config.toml
num_hidden_layers = 16
hidden_size = 448
num_attention_heads = 7
num_key_value_heads = 7
head_dim = 64
intermediate_size = 1216
vocab_size = 32000
hidden_act = "swiglu"
norm = "rmsnorm"
norm_place = "pre"
norm_eps = 1e-06
positions = "rope"
rope_theta = 10000.0
rope_fraction = 1.0
qk_norm = false
attn_scale = 0.125
bias = "none"
tie_word_embeddings = false
parallel_block = false
init = "trunc"
init_std_qkv = 0.037
init_std_o = 0.0
init_std_up = 0.037
init_std_down = 0.0
optimizer = "muon"
learning_rate = 0.00941
lr_mult_o = 2.0
beta1 = 0.93
lr_head = 0.00444
max_grad_norm = 2.0
warmup_steps = 200
schedule = "wsd"
decay_fraction = 0.877
decay_shape = "sqrt"
final_lr_fraction = 0.0
batch_tokens = [32768, 65536, 98304]
max_seq_len = 512
doc_mask = true
train_tokens = 426600000
max_steps = 7111
dataset = "wikipedia_en"
MLP neurons of a small language model. Each row is named by its layer, matrix (down: output weights) and neuron, and shows model dimensions 0-127. Each number is 500 + 50 x the weight over its row's rms, rounded and kept within 0 to 999. Numbers have three digits each. A neuron's up and down rows have the sign that makes its largest values positive.
A block is one neuron, or neurons of one layer that tend to fire together. After each block is what it responds to, as a language model described it from the Wikipedia text at the highest values.

L2.down416:314478562446513489322505478518403498461487497474493542457481457580474540533491554539430501497550509474502484516454504538517455602544447420503480562494528454406416519516490493501575556524501485403525542539508530495573457485479484491621518449528548496515487453503584540516503376512452549454454481511493517520570414407529439454471607582466547494523447457413447452518442424530592499494509
L2.down526:533498533517539488477441518518514505606556473537466337472481560516467506598506655568508533508545449565461465479539504502444473533515437595538529513523420566506435546558513439500422470524479470473529465576508461531480508486593513479473499565505462464459547504532479502491452569478428482480462516508391536516511439489525491517546477501512425491429522438522460487434432493485504513552510
L2.down802:459599468539489517466413420600430560421512480528574509494472526604448448500547549514499469463500495467601481509548471571530504473619444501561435507462516545474527547524410453471524508550484609464501405443459500487546428497471520410447421580534486531501530469517555506567545485509468492443484467528518451517482533420579515483462593442489595510491568401473407505486492545563462560535527
L2.down908:606529500445472443578442425592388566440416451451541516505562491577507552507470566513525501553568478539617442503414498480461427531592413544526451496515547525485477498469414488437522516560521470543543457466462453583480464474574550522491430567524428540565527643485552590429557527580504539479479501529497495507493463476573469552510477478560528583385517517438496457490546551471543589497475
Closing article-title delimiters. Closing " =" after Wikipedia article titles like "= Brenda Burns =", and closing parentheses or cell ends in table rows, e.g. "(age 27)".

L2.down245:531578532468556521485572550556471504487473426422587428478581511445500471582576521442502579511507379481518459551465437430564508457566537401554488420560471473464620511486424522550567520391444499503460464487565552393446495516474529529506482535431535501523540484390581448513563478480457570554393442502520433531484494518506562502531561535467569518486468524460503538432463531573486528446461
L2.down432:493562518473408495494545406570516511521540530474525491461496492435521451477561464477451490460485482447479501525454538471555477524482539554435442490537504549534586430509533537357525514428560511507429529599529435500481490461553584494622431503551426486522528510481529426386578510532387484543375486492442549522480574390451574498567532491522513534530497523567445473443549491417407526510541
L2.down485:454454552579501458544576502450397501566529425514435500439546471535593461509532515451509603409542457476535418430527518468559604629587545403490505486538510446509542459510472563475519563489441571581490483584510553543449465482569529507597482529524456456481457415450548490495433505459451502504364498496485503528478435480464504594453539493531441541424479458487450523538396424489514545431408
L2.down1110:500470547466541483517443478425472584447546395649502472451573537525445530512549526443547479531622483540482475552468430376556493476506545504590476463467430612547498447440507540560503553458589537503502499361515532468448440486452516460582455450439503459484524455420468418574492532473545518466451533484602462561569540490485458534443519492499554601435480472410492485463471492486493599468438
Table-cell codes and abbreviations. Short uppercase codes, mostly football position labels (FW, DF, MF) after a pipe in squad tables, plus acronym starts (CB, RB, USMC) and headers like Total, Party.

L2.down194:514389517499502512569597513507467530488541432446576408563510482472541470562469614531541524450547508431504539556541415421498537439519534564538526527502556592485529464562446497487530502516507457540442480554556488565552455544425520569474515480543475501533564539542438491480441491523522517472498440594534555442541519521516517525477521540419450412578491469547493393491425400394482501532498
L2.down335:583451467526495594596520527531488601545440493561495501522439418499578539466482491584531583481411485460495467552514490492616483512577480417541603513372483507580580573521453558425425489473463520491538381495446519540555498520384505435496526467473551452490523532494483550540477445461546481465441491537431481481576454521557490490537526439525408489458464467526440510577413557554440449519539
L2.down375:491430513566461534589586509569576506502478533421584562578529544456582508533504608562469573556506401490445562506491507470495622522497521507537497472479487511470489594558454448571504395566419429416462539550533482458528427523497558473380479479442550628520610531468355591492449532477578456512492468535487519523518463501500502503454476525477467457524486457525475458592450400443596431530525
L2.down759:586509471555502522491461518555536532532532458503591476488453527524462426449529456547494465528491479445488484497432415536651532566485499567550567530530502508493472559465510442503432457559555493519502397444544469512545597572434581531471562501385501637516549424464443589463557490456447514466518527547468435434532460541536459494442475515358435428584535530510475490499410513531611413557593
Wiki markup delimiters. Markdown table separator rows (|---|---|) under header rows and === subsection heading markers, plus line breaks after page titles.

L3.down274:535575522483501461438431508459449539517463391488562439518480422517397523480559475548495381477511450515538572535484576517566507491494435431450476551465485507493407466518487503461570497513381533468544586519425521510456485557478558446447468519534484561561520520548486436565522409657441394541476531407444582541480583515437424515437555437552474491553430580522497473438515458522471522427546
L3.down458:531511483501537499452527529475519479601442483550583436488446583560497440526527450519414484447484447464510599449554455539550554566484474453597469581501452465578560473493492533404477467513510459553482643518453581566422405482435536490623550587540484459527592425575498488579484494545578503508518536425495550468511454513486525465486575463472579488410461508413503519449472558489478390475461
L3.down597:528531570563429548544498495527443518479521452469417486459479460536534484544504462433551449501421512490533487447410497492585495502452493530516453522562427446520555462533511542480525494492460406532568655528459529477445503471423548457463524419505489573524455525466482505539408502554477493526477498496466604536594573459493417541453509575512504431512502556465574558471451501512475504580616
L3.down654:470472484476510544551428438564517549484511465563423465458559500594552518530538419499443411485532493458524513473424523429552420537530537397510465481467483495509521448559538488484526560419480517421534545549424522513512488494488550612545439428588451486564470500507450454449510630519437510488561556441563530506467476556406532443507534479469475541519558530496487552515495431497510489472498
L3.down1039:514432560485445512449534485539592532572522449547502517505502533501512429517499508379536528478612528458544522548490506473457541486453428414514400476512464510512518421430465560474519595568401523547588553545455522569418494493587512525539471435448447515486492544578579461489513515541481470455498498483487508500515554557454485462533432514482399439459484481491493546517539405560462399465484
L3.down1123:496480395495441523477521507461545464492492537498568549578454520454472446488560462481516525505518487516600414525536586551611452446505501492572486468482541539546482483497511492396515525448448489529614506466474459571581497448511427580573534463405515587559488498569583411463509524481434411507418457514450476496453512596449474502488511435538467555525550535519519410524485517509516526580517
L3.down1128:451520545492553539538478488499500492543538476500475569559448546501505458445491554451551566433557490524473526495496512479516489444472571461501494503532414552479489560468511537457536609502435482532404552431576522536455490556557594585538504472513515507487495489553533451594511461497435441485437475533500476517585491511415507445563599477548592444596461536448465563520462473515537570430569
L3.down1213:572430423577537511558542488562606518487429404558427519490420528454442423490565478585531590506535570471456541468503540485557458490503484465525482439419422501530592434594475468523486551426398478535490468521454409476455435497495490467507584490473521554577461515401533504460399512541567427450537536499493484523478491557440519571483463483516450521474470489527457499501388470521483549497527
Years in date phrases. Year numbers, or the final digits of a split year, after "in", "In" or a day and month, as in "In 1935", "on 1 December 1918", "In 17|73".

L2.down145:472535498440496457488479521507575650593432525438589374501556465497527463470544507506452459540498509532594504445460482464526504527413514419457440398507452451488547491514517430553460462457437469584528460448432492456565472502464570560454449550570539603576553563455452482440576552532605526467506467506502492479430434500501528516546553520553530502566560509481579560599468521529477428500505
L2.down441:443524476474427488557454522534475464512474474489512452502482449539439502545517525525550501495492507493408551428523471618434518460551610516458381453422443565474488482532601544424465534483491558542567555545440446550438484452530520575527538548565572515542440513504545429479384503643541405560510533441506443505518468462436541568509545452491465468480537532528519540480537495566524463474538
L2.down532:604520478472468524623454499528525399535543519572448541509512533433408479480501590459540534505451504453515586593458528530465590484429547439560497420411428502532573466538502454492552500530506544527495438486531504631452441519504466477405544543466466509464553493455453526522603519510546437540482487486496438498446554497433393523425468451453530479546518490533486501492641346560390530551383
L2.down1052:451427446466521412507479524529491545458537520433520364484630498469503491382503486508556473520438555572462511512494499503453433627512544494503399514404412453414534519564542471522473466376530544511516560495419555504428459531422445567441530502461534509437485494445484487558414492535520425455393532502565527522533431452471567503590539478529510494559444469427471465454394527637493465434381
Year numbers in dates. Four-digit years such as 1990, 1986 and 2003, in prose ("in the 1990s") or after months in tables; also small numbers and names in table cells.

L3.down26:557455443458518491550496425522505498551464465519492487508491512570491630498473503533461484488505461527484516481459408465504513478536541504461528583486439583467458524540405498511524546427536411490497458480503438459524464476477408524501562466490502529554419434434484466501515500568519509520568497520530526460561517497447479492483435545504526412429527468415546582500566584378453607620512
L3.down146:559548415423569548538506546582445454454396610523431485467499522510593528520523460575583536564380371504503524469543448416509476546499483575463534460571403490526490485450503535388480481567528478495523571455484470471511524465513471546548495442502472497580568595555492511498538531446452435533557593443506573502500552418417499541546548511523459643383505508557580488418547505567436507427542
L3.down277:413545470518478477534461494469499521458484675581524485426485588452492552490484525619455532591558429396466422434538489507558542509535517459542552402409502423456519465441498586510471468579373536480487497370429542556437538541473456417375588590448535559504584518475468514425528484524509536497579533462542526559529531469439408514548397519558464522485488453575492455508551496500456422528505
L3.down349:529527458512474503570438499488488459576530487397546471426415542546475478465551517399467527561516553448454508461516560463534513523492497552565507503400460546536487454569484487438518494556478489542517532475503552446523528438493496469522642531530461502585606527411460448410551468490416535529526558471482518443451618481380509478483482534498531493476502572486478496469538474515559500523498
L3.down722:609552512529437612405488505618484563507440522472467555484565519522598523383502461453528471511446489533577557547541453512484515513508535509538465480505527515471573402480484452462423500356543515480477514448520470460443533535462499502574511554382502602525432490478535523514478476475460549458486530464474496443497500478444582498500428401506546534443413551464464490506436505493478504563518
L3.down894:555459553510437478479465459584532467508553410407555451514458533430478540489584455442485465472475419493529499404520488579479446602523438615553413530488470459543448470514503417532521502521545489527627484427386464521470571492510437405582546412478523498436507491473475538432533489441473443565445476526508475492521636642531492454465475468468367474466522518553477527569431545526385486638453
L3.down1010:637540559540550497455440457457441601563523474592626444599552546498511477494469525483491539473485501453495527414394458520475451547571603567520451527504443359488475551527427405485499507449412491537388544554491538570633588483617506528533471564419500510484439520508489501666621424488493522472512462445477554596449495486568425464507476446501433514534535481479500479483533527497504517540497
L3.down1175:616479506514365437553535587470491523549435350558455517465514582484566463470465462464481440467490585416512479472550502489444498444601551488554511492438501457612554488502569499597474531448497436478433594633504524429522543545484504506544472489500511500489523530397460662449493467496466502494507542507503531536546439544559470530500437465487556531541464496494487534436472490532521492533498
Abstract noun-phrase heads. Head nouns ending a noun phrase after adjectives, determiners or numbers, strongest for difficulty words (difficulties, challenges, hardships), also effects, aid, time, weeks, plural -s.

L12.down36:564518526531510555550468470464539454466458468580498512472563452504479479571482558513411418533519474503438474638553515540441558476513604517520504465599341524549516559614521483499487543371508472543474416522548424486466547457451536462581543529473539570484393480513476532377459570592450557481479468525479435569491508439555438514463450448470514545490503446467516515465498556535507483517446
L12.down439:525464439539500529527478557586499476440402450550470522486437422563483517499525431525505497505539484552468438506480440447429470388532525547376424568431603537523534554516504496512460463449496531469584479585442487429609496514470372309535515487532536545509467590456495521464398519460514524489546447514490486572446518578465470428523499579506555452471547525519498555515504499540395452433548
Clause-introducing predicates. Words that set up a following clause or quote, such as reporting verbs and "It is unclear/known/assumed", e.g. said, stated, adding, concluded.

L12.down522:505596436505481409497581484412522479532565485404502533484509525527524457508502587480482534556485530525478452419589547462530563565489457515396360520532458591549476571476575501576458453506446490460419465551491523402476503508493466439539464460469504523433460432444565444561522402517559435418461505522527547462480525508566447507530447507520555484457523494555494549482645459542522473463457
L12.down617:446535431509497449517479456408424404547504490539464513543506557475520523417560456433500546527547505503471491554545481443502500588492540511524471488572433566505543442426494525550453561491546469522548456597451511541513573538418479472526521522517417570535440478558542465466500479542474527475502537453466520533473496518435556502410505578509459473494447515431428629448447450472564529445399
Predicate after long subject. The main verb or predicate word right after a long subject or clause in encyclopedic prose, such as led, equipped, contain, part.

L12.down218:500439428535482588509519502515587469454519477602534447425605497486530409518513449487424494500599511501475536561437549547519493539542586456547490556495468488410463470474465459527404474508536567521513544510467551475532512484475593499450538492525465536547479418459493569588507482484375521437492565600463518461561440502511500488550540504472570490482552561460421444476479535495516475486569
L12.down730:527459512540467493459531520511410461526501565531533420413609526477432529410478515549494485492523519558576505565553548465422406520478501394445434608511525503526431503517483467466582614512488428490440466523450485582502534470456530575426428560520527505503440475496509457483364567527494544497523496538476481526420519539450446494519569431435357464520536508481553460609543514516502414557512
Pre-verb adverbs after subjects. Adverbs and connectives placed between a subject and its verb, such as now, still, also, currently, plus list-joining and or then after commas.

L12.down51:411431534559571470502518554511523489501503527468367465464539479533441499496514499421430496481565557536526539527477479582469491487535439398474548519432527434455468439475522540545531521592511568517510516527512497562632520433507515451472611540550399470514482555520546432530455447529554434532490500505530467510475539525465546471543556599520511422543570474473528525598554547492457527466442
L12.down437:583405495424627519569513445513496537466547539507565389483479558492585467441493469510531547454510488535480437463524548524481510524446589535592488492465425562480535442467446480464485517419526497543619452522548545522478519551510455544560456523442486561492447486440535470490499559408633483448571454354471563440554474497538508415463609534441422596549565476453487484517562523503513448488466
Digits after decimal separators. Final digit groups of numbers after a decimal point or colon, in infoboxes and tables, such as 8.12 sq mi, 57:22, 12.58.

L3.down140:558398415624573518460475468458538501497458454455431431499521509536544527474498511419512471450439539557469528525531496431490518526495530404541414476547557437491432535571460515510539586513503365554602543473520501547639556539463530638511478542446524463474571476503482518451547519463467431508498481541500507422527530512530420589440403482507496490499491535596511535517487494466472477506544
L3.down218:487520463423460374578410453504417436548474659428546437539452426471604541486552487546543542495507438418517479574428470447519484517596470493463539558465599456550461463519443537433443470497500487510505508485495459451488436477478481505512459479544519505500458502557464497551517458499533474541550606448605604398562507490417500485504476371460468486557621472499541466399479457503537465458433
L3.down457:558498431481539566531509545525561476488497475468435465512506401530458531436545465604493494536495528482535503447508511423497420466512535552481463583554464524484428562519504487483527572476553537478536426458478500589559543418487574525491643483435506518479533387495528457502554468460576519361554509503596512412460539507474432449490530478507522476562536467589525509531366544548534427565464
L3.down588:517487548447568595484518509511461498554434541476474491486534500499554495464548434510582508512464491559431507483395506488489524460548470448513413506563508446472459496573454414603577547536477523479591428529576507538526517479511532432591548532583519509566455454514492462586496490496509497579504407512551533454554411459447376453501475476508458517438581523570501571544507650535510558553527
L3.down908:563399503552508525561478525491544534473474534453541461489552513364562517482464521495535381447544536579473513485483540491575502576519477399540510389493624479416490513513448462478558503483407422423508511540529479482466528512534419406439514528494540519577531595530463490453481450504545439426447540427493608449502508498472460521428504467522476529493514512588570550510549624496420488467629
L3.down936:564370463536464449567513607492522495486519497572508418522409602543506502486455523507440579524526507624423443487540482461569504395533510406537506522533400513471536509516544459432504472522416483478514511479484552479498492496419497472482447530554554484509486532522447497438490525523416493486450560564554526473480517574502518517438448405536509508511610505476497548558504522541480505476469
L3.down1072:479539478536510442496638534399577620496460425550460463448505485430527554475510531541551557497521428510542492455562514401445476444440496542581531566566510454510540519505431495559529515453427527432449501511424528490407451461501422392416477537453539520509557439567467472475543554450446402513439533534544502497452493565520504466524556462554506532429503468509521565487531494551525534516513
L3.down1134:551450461583529413528598545370420468604533515519417412523580514545524556481556483582518531541500523521576456532452511398480476536445470519561570492566503538463431505452514522476535509462545476518552495412497522553542557517511561515536516503511556481538564458514495521457416531539488501510572385475558584587457508451539524444510476637501448479528495451509541531498522502538483473549510
Additive adverb "also". Mostly "also" right after a subject or verb adding a further fact, e.g. "he also holds", "also known as"; weaker on verb suffixes like -ed, -ing.

L3.down70:476583534519545448423510474391502480573517500407508496439488466478547505514418482534563566501564487465443460564557518523554555509509472576505585541484592477463535549510503427532465542507503518444547463487520495553510557545627476538569513526462564499500494497577573479510526479517490567465444410422541482504476487543446435392470500513501490534504492444479478435502535518521492513466502
L3.down201:463462517399517561518501503515481507512465599494531499481450530504456388520555535512520407587565407495497507458590466507491470537449552495538526439474477513470444457403523497563487520593504483611553509579466431442438486489531433501537485441547572554487520530489501504387461506415600559493508474499487468529478511520367497482502507450558531625508465503569512485456550549515405448587465
L3.down219:571546528539416547434467409505582533472410458520493434618461514407599511466532565517543544473506428514536486464509448543444441548521585496528465500492461548456473535497559591486574415563594482483517500466551560527394527506477488476497467562516427572549467542511616477491542555508561534451632521472547532520428483477436539606530418493450494516515484526398461535484501552490467503568481
L3.down489:493517481532492563487505519466404535456551567523482567519469480408392460584466531534494502437442537415513428394484446473550555428509509547489571554434531409567493502499534512517526463510525513480582459524471540573485585452599465435498513499466420598505532460466507475483548531544503577531517507564516484503422599573485533517498442519430532581514414501573492573430506473573437501448471
L3.down738:445598497554586535484507457632522501552453494417489505521587575507471548567472530570599563472418494551488552551460495439551457542488457538510568426412456512503528555429484537480438472475522500452412350498528423556518487552516477456477526427508554543568500489482446535493486546516494571555465423479468503509430589477352454425473554495535449536473582503557496423473601546492504460442489
L3.down1014:519487496526573537565553474441430525568638476496505539399437499439458466474590523520504515500486433494486551524492451509551594566532501465519582488451561552514519465513476531531457469524473470509535500458541504652530470480521453521564467477519558618470463540412461470355478498545457530613539487470460477453382552399418491463453548358487516607448474471556452454500432507503437539519499
L3.down1145:514553573544460441443589528477459473543475461504505460470490545411481518624526471465520519517574501417453552451493508481553581555477546522513589495482453417563642474549534517450482524536603491509558511460516516473442444424530460434552531493453579414433453407496563454508531436552416578589522533442550492596467492527515502489454591514439525473539483437459493534543532501450469608454477
L3.down1211:545491530598518444563533465554465496530573470513462541440517524550518486492474463530537513435490563520461547546474508480466570565433510450614484518389490588514449458578566451537615529509474476449531591589465639501470521581442506530549473537451498512422431510521481545497515590482458541465496565423443523415488559473420488535570497429487464494581464501494363434593475521509483496502489
Letter fragments in names. Single-letter word pieces, mostly b, d, B, inside unusual proper names and table entries, such as Nor-b-ert, I-b-érico, Sid-d-hu, Laze-b-nik; also MF and DF position codes in football squad tables.

L3.down579:527427510550513471601511478598522488504512559522582493513469443396420421517584525567496502483575526477496566501583468492533505573542455488488459502519497510538514463479539429469471435487510473502440487496564545539527487499509439466414592576416549520515535446449467450490509435518594425516547530420547586410619513592499458549602482546528441464580467484553569438530497413550453547413473
L3.down593:564480548482521470466569443539481439552425448482537561431444447516508434566454533522466551474431517497517531537587539413443570554548465503538458456490446483447536568446399491472480474506434525416506390562522507477490494435449515420544451472456534557556533477529526531397483577532571553465425521531456487488552457463526433499464458493516555521447575512526519454512499477478528503424548
L3.down631:538521473547499560505579533603517545562538482476496513472493533523490488498466549454493495454450566499430509476499545466514507564548453431509569547405548521446498550529502540489562435491458451529580428460459440593474564507493501565428492501480510584594562548508418507492561485488513497533439499537450613482555414512524464534505448458470553508479415470421516406538470452502507492512483
L3.down801:565444447479533584504623484547579510517464560506580363476500533547510507501587562597529533581457424494464499475579459537569558499526542506593557486465518571551404632559488520598525480524492336485486418502583543558562509556525491439467490424446460591483569620500444649456519475514460496458420411497425485528491460477539486443463405496423463497522560501561540429575456465474513432486471
L3.down831:526463519544490527479458460524362541627461455493444529573550519482466434536548489555461511553486548450475421505553447493443568601539485485476534408472471480365518532511533468434581478559500520478556477493487445573454559471472453535559449472440461549555415551507435544417545482448571475468500521512496498504521527494417557572518439512486482563500484547513492483448498485546547503455473
L3.down939:605492519509540547496519473505481454451569526441451551505443510485502451526548385528543437493474555474431491544473568544568482490490649483524517463456419435588440492552480505493468482569494517491554462430552586551451519533424420529508563436391440463530465494465477546457489494494514448428369606510530608487525555491440489571440510526482519562575530500423517519535338576696521449499514
L3.down968:501491456591524513554396484521456553475491432606491472511522480547460511494512502558577550545491475478560568458483572500505442567567441482449492476513473506415553503557512520401547482513430555515494490537493487444456445560398507497441553426577425480558467458489507522474467574524497484490493495424529538469452544504502532518597467436562563504547444435444532519505504499490464386501416
L3.down1122:464547455460490507581539407546521548485523487544510454396556559420503525419452479487501445525542501536522537497442480560532498574485548552481513499527527494586513562498417474559572410525470441505429492481436542455543469513510618484396436512517550616451497576537397521532496568493420467518459466519522484521475502521494512418480458434587455389475571519475528526476557447456531477547451
Markdown table separators. Fires on the second |---|---|---|---| chunk of markdown table header dividers in sports result tables, and weakly on scattered word pieces (place, s, =).

L2.down337:518436540510528592436563504533466466521540498549491447497528465578612420489541481518387454488506450465450488672465553458613458477518501503484519493552537430429556427466492531404550467484463431525482559541527473449520544524399443488502456569542473527570557513447527497513435521484539469494541493523462634428452597521465488460503617431466482454628480421499504508519512501464537593516504
L2.down488:489517483452536573478448507502456554496490542492480470441403486547482535440488473437501472613453460453569529488480512452476516558422486455446420494527370592489439531628539458502515525537468520457475494497471448491464496573493548478498552444427435426473584546498441526509482454549477515428542564481574601436523493514442550458425441447521467503482434515545528526480534585559459520488603
L2.down529:460523560561465508428546435514448549467496539561456574405469479437489508484628531516568416597488555558517552405506467443566481540550515541523480474513560501476463541520572509403509535500526511494472475473538461429505475469588503498431523521439440488439546480498450551526533584480565451469497510471507488487560496478480485472484475474605522450551459474519464586522494566555594602516543
L2.down583:444479431466549482534530510499531527511463546482484465509443453516524557517550477538414499546573515449459508536458441477549466531531525538447484480489387450551535537494458378560475461530548447508419542499590461550571496512445453587493452420428438481634551490452441498548543573572552554498543477488466494508474498521565460459451591466508512471512382519482437513472446508499626396431542
Plural -s suffix. A standalone -s token that pluralizes a split noun stem, e.g. opinion|s, observation|s, concentration|s; also plural nouns like bones and items, and death after his or her.

L3.down186:466499493528481609585476505496501472485536493418494400458554533459433621465456498513486582466619541476491527509506439456502564527534589468518511561520612456427496604463532524540538437565567546466495481497553511538466573483529472489535418590548566486476459494523568535503573473454572497459476401547578538445510493553481540419500535475554515465552524444509505533529555534594538522504495
L3.down199:419574481474478460467431512420539476578509560493487403437484449560494594514576537517487488471421593491539409450550416444505541476496539419556515479360563491489467560542557438561541573563459498498478509576381564442536561479449472536489480463398491622537495508539544479430580466559572445525507443469488473538463456552544473460468540502530499477497412334501440469462477491501457477502561
L3.down365:443568512532523416453435499384560449462526562460449569470520487531555485620490641404495406464567529468493554464509415528530437506507480581491440396477473463528562430497508441515524484449506506407515481423494525495541524488509494443537571516505528560450495414534465417450520469474559610484444533478503526547465399473550495530481453481539489477522481489431515533491586468470579539463482
L3.down488:466589431571570576499478520546463473545562429495608494452473482534541457441539449553406502516479588518452421544511459492461468493524563500475551515472421488472422624534428467534431530490447598428493492560498501553482458439398481549485510517527507533516491446464633505538519465492546569509535498420440501425483503541418517521453453498513489577490505510430471502445471455571472499475498
L3.down621:564489493456567518443432483406448502471521504463542543492398414460486590487495434490473579469492587568498427471514510484486559466473491504569439478504512568461552476495501492534500499530436486496446527527473531569499472547397567449451506493482506499491544604505514531534514538504486467438429454522436475592418604576462530493464508445540505524461461457602529640524416513493525490487465
L3.down650:561574555523564549421567573574522556428445454506470481478483459599460574500540458460577483386510479521470510478542462507456435619510457461525468462461510484485497402512522598575559574477442452519480508442441459509514526511531379601494622451583585549467562445528488436480478546509645509550463521433443467469459487320504572468451526474463485533502548479594491519600494533465495508450497
L3.down753:538472412519555501528553489426448468489489458475525543502424500389545542486459411471391441466438534506445517457426512531558513453478412402518487442471401406493409474483503527442502541424545509484469360470452485509489507435465533568528451576461474491475472467502490518468533552535490489509458505481408480565585565480558549524516459476446544491538625478448573511439466534492458515421516
L3.down758:524564567455463516510524459466459567432389562480564533549464343463490522533539568504476514514462498542485482483496526449468538508504522488440422461503494512483520550499463484609572487504411465460517519407470434536576504433505533468498462447473503501542477535559558470445423512512536593507460428486527393596499518494509504474433465528539534550504488558581486555487438459503471448519512
Verb-completing suffixes. Word-final pieces that complete a verb split into parts, mostly -ing in participial clauses (ensur|ing, declar|ing, recommend|ing); also with, used/using, Great, Royal.

L12.down832:504460500510517543444531498505480579513594617459439468489553452538510634454437500470385567540473490478433528508500446492488496502572489500505572415485527463473536623501529584518474462573547471478507512437472463533504464502383401513483550468528552584593597604499457478480515426497456471517571386375436510537587459478533465510489537496470483483507517474522526494370381548446525513561570
L12.down901:538461514439475400590511402559471526521450495564472560479478473460521570569480571485476430443471459526502412614438509461436576441420496511492639495461553540580449570486475456511449531531547508544553501494486482463527556565495497445451507463524477560526542481588514496542450475491465443487473433513504521487575573460521541470550434497507469416471489515506530519462435556560475506505522
Line-closing markup tokens. Closing markup just before a line break: the === or == ending section headings (===2006===), the newline after = Title = article headers, table separator rows |---|---|, and final cell pipes.

L12.down954:466603513512499418407541495491477436393520526387368540489449429514500478512518509525534522499482491519471594575525415525517517502512460521517389627438398548397509446413579449402528529483563565549508504465443570445567471588559490501531442490471510506486578515501562580519420530490503472487463467533453475500549530527482408433432475437469536473520469556476434494528508490477576406462516
L12.down989:508401538502490504590442464476541524445535579509499548560506475481506533478509423514481403469475475499566577675475545519408466396518537451489462527453514559430530455550554518498553489441512564474490494489509487510445475482510540440504536503515466410507504473497517452600486549497429515559520483397532455474485524504612472527535475455463524460492446439514419500454501511541465533512476
Compound head nouns. Head nouns, usually plural, ending a noun phrase after a modifying noun or adjective, such as ripple marks, sports books, ivory samples.

L2.down48:475460550577535499436505502424476463511532572515450481489491484504436534467475570494540555534581554499512490407558486510489488450445494507546467453382460495565486542503519516449511460614519461446498448404554532516483523574607455516516564592465489499603434554504532468569521460507547483479536509487524522532481486578548480472543524515463416503531440530472533534543422496402497510468473
L2.down546:489489517526500532436478557545551537537574498454465398391531470392485597433488489519500521546546440361483499519501442497544506523379440478515541458481553528534586594533542617491516537421467531514507462499463544515521501552529426517461511519484506492506513453519499469292504554571529466482454597460613479496556453455474600380461448454500579462544497460595525393446519463469384489508511
L2.down635:424551506453548467447527611442536445529576487480504449475493553507499530510439435520530550471522500518414461506479515553424555471468463457563561454511513391479519510625549529561475579474550609373461472492508532498610519484573478539422545584444502429441603526425572550477476506523567494472659529434554408461512573521600540496509505440494493469516513545551450505526514503400469432489591
L2.down1167:523545574480467478404472442482461466607421447511556454466464528499542622541445524588519540463471577476574463451622545364481459494532477511526631491457441469476476509549517555562539518515402515477537552409512428501484506500510509504491457434499466497520560524553565472496411496584387576466441552507477447490537509490515510493463457561547505528438519551539565462559510448496452513459442
Present participle endings. The -ing suffix ending verbs and gerunds, often split as a separate word piece, as in enforc-ing, replac-ing, and winning or losing, usually with an object following.

L2.down93:449475338478490544504499520470587490497596501454357452464424500443485469609558550493430572641466454450491481526523526518442469412504549457509486488556470474460478450519580574490570606619394456557463492424504544605446530447498505487549493491401488477587524384544500426525466553471459528406525511558574422487522446448501405481475461528511473596526456487542452535507423560510529533519496
L2.down497:506477512420548471448511490481579459518554470436415480563521456563456492553478452427464534560552507431593523558419598496565473465546513516472462615519543448493389414590517530486474558609513505528630425470544458511598492527587458539546620571478478495484454480482524434438457603496477517428484456455555460491425546476441530492551508581491458490505498496600489497461405513473415477540485
L2.down692:493461442607557529544571484540600475542446451492470535519537492512428497458441514528425436451374428516570437556525479471458370510504568415567538561512483416481421467527510531447492596503402489563569436554430465519482483469495479479486593532556534491584579487531575484556510491548420543498505483545545490419464492542548539471559415527443513533463480512596460461602540455534495486442469
L2.down876:537418483525500365541503575564517531567548477450503390483543492562447492553517386588616520401487489522522486483514504496421548521477514527491477568521452499522522508507510579502504557520451552462518493500421465438502510493486493638512435466494514518516591457497478533528513435438559518548517499389505442486492486500410489529569464456592520442581507481499455553581511589474542637553394
Additive also, surnames. Mostly the adverb also right after a subject or There are/is (The film also, He is also); sometimes sentence-initial This, not, and surnames in lists or tables.

L3.down46:457396524533482532465419461556515592535607520454593485486459461562471493570533469474541431608448499478515514506545547515442535527461419467508456455515476479462529484482420451488517550530512570580570485556534481418597501511485466489550481533451498517407477540478471470448446566507436547461437521571538502464468503506413473548486415461560474429482447512507503521530498510509520490513449
L3.down170:484463476508458472460490451572431507620362510473516528533607532521480478544441569400475559447372491566534429566517562504408448494400572458457506586553466490536520459533592423490547561468518494521407423455440447562427538485531457626511442474507446511531584509455516490482436476601485476548529459551482564521489525440511569491560519534519423502398605441491541489502546434497496513570483
L3.down238:489488478487489439445546410600468460490537491492593619488552566524439504501535571462517495467486511506495456554556516511506621415551457465576440443506399490489480475543426534495443537535550514471466411508506506353479503536466469346366479444492549456507579459523506435538515503504561514523450449479457496476476496459484513510546585389494549475528539564485528510510448469534489630511582
L3.down494:388579428559499492417437440568432525504551636506567469530536393581506488544462527515432412451492554421522432405506483545491409510556484470502494525598504443491468465509466478518557573561433498449527415477490521505557520450505590476588483402562524405497393492483566496512499467574499585535457527621520525500551562518473495478575471409504500580513423505594431546542490559470521506551481
L3.down500:526612424501573550546474478500467489513392529476424560441473469553443583551461444493482455525456477504529489451548503474417434586523488516583530441461463545418460413457513477518543525538441431525433495427550466487500475417543484552500504631490556567523472537445592492519563347477487453565483554451560524488521516453532465438604491462501498436410391460434412358479510593444476545562478
L3.down778:507536462472534471499517397498479401506475440491555548553573516471515502503548565565554388518553522492555476429487536488474472455501584568560479454513510426457541492550454474606534496508577429493511461428465482423464571584469511432456534394472509455539366492493553470475464616535411498606479575520473469481473496423483475585437478509512527457526478478474361505526590472528522525541516
L3.down781:523484529437458480447469457653549539409516515542585552486548520512460481602519587456507542506535471492551513484500514529494545488493524496506519503565416452382422495419453451442503470507524541527501504456475464513484479581594590507509444485369437498524533503561524429519524515508489566517443462435494474491490477450440478537474524464497612483470575490586482490486508589491467514514525
L3.down1009:458531523514539359556513509529455504447485581515498579473503605476514528535491553414580504592537471447383498502431504538489501422498551488471543559490522493495559556482428492555432471493448498500509472495548442490503453517433430566521510510495452527448587545436492516600554503500611553517541597527428593476530575495387501480493561511534466483547431542467527514485470559565455454428509
Title heading closers. The closing = of "= Article Title =" heading lines; more weakly, capitalized name-starting tokens after pipes or parentheses, e.g. J, St, US.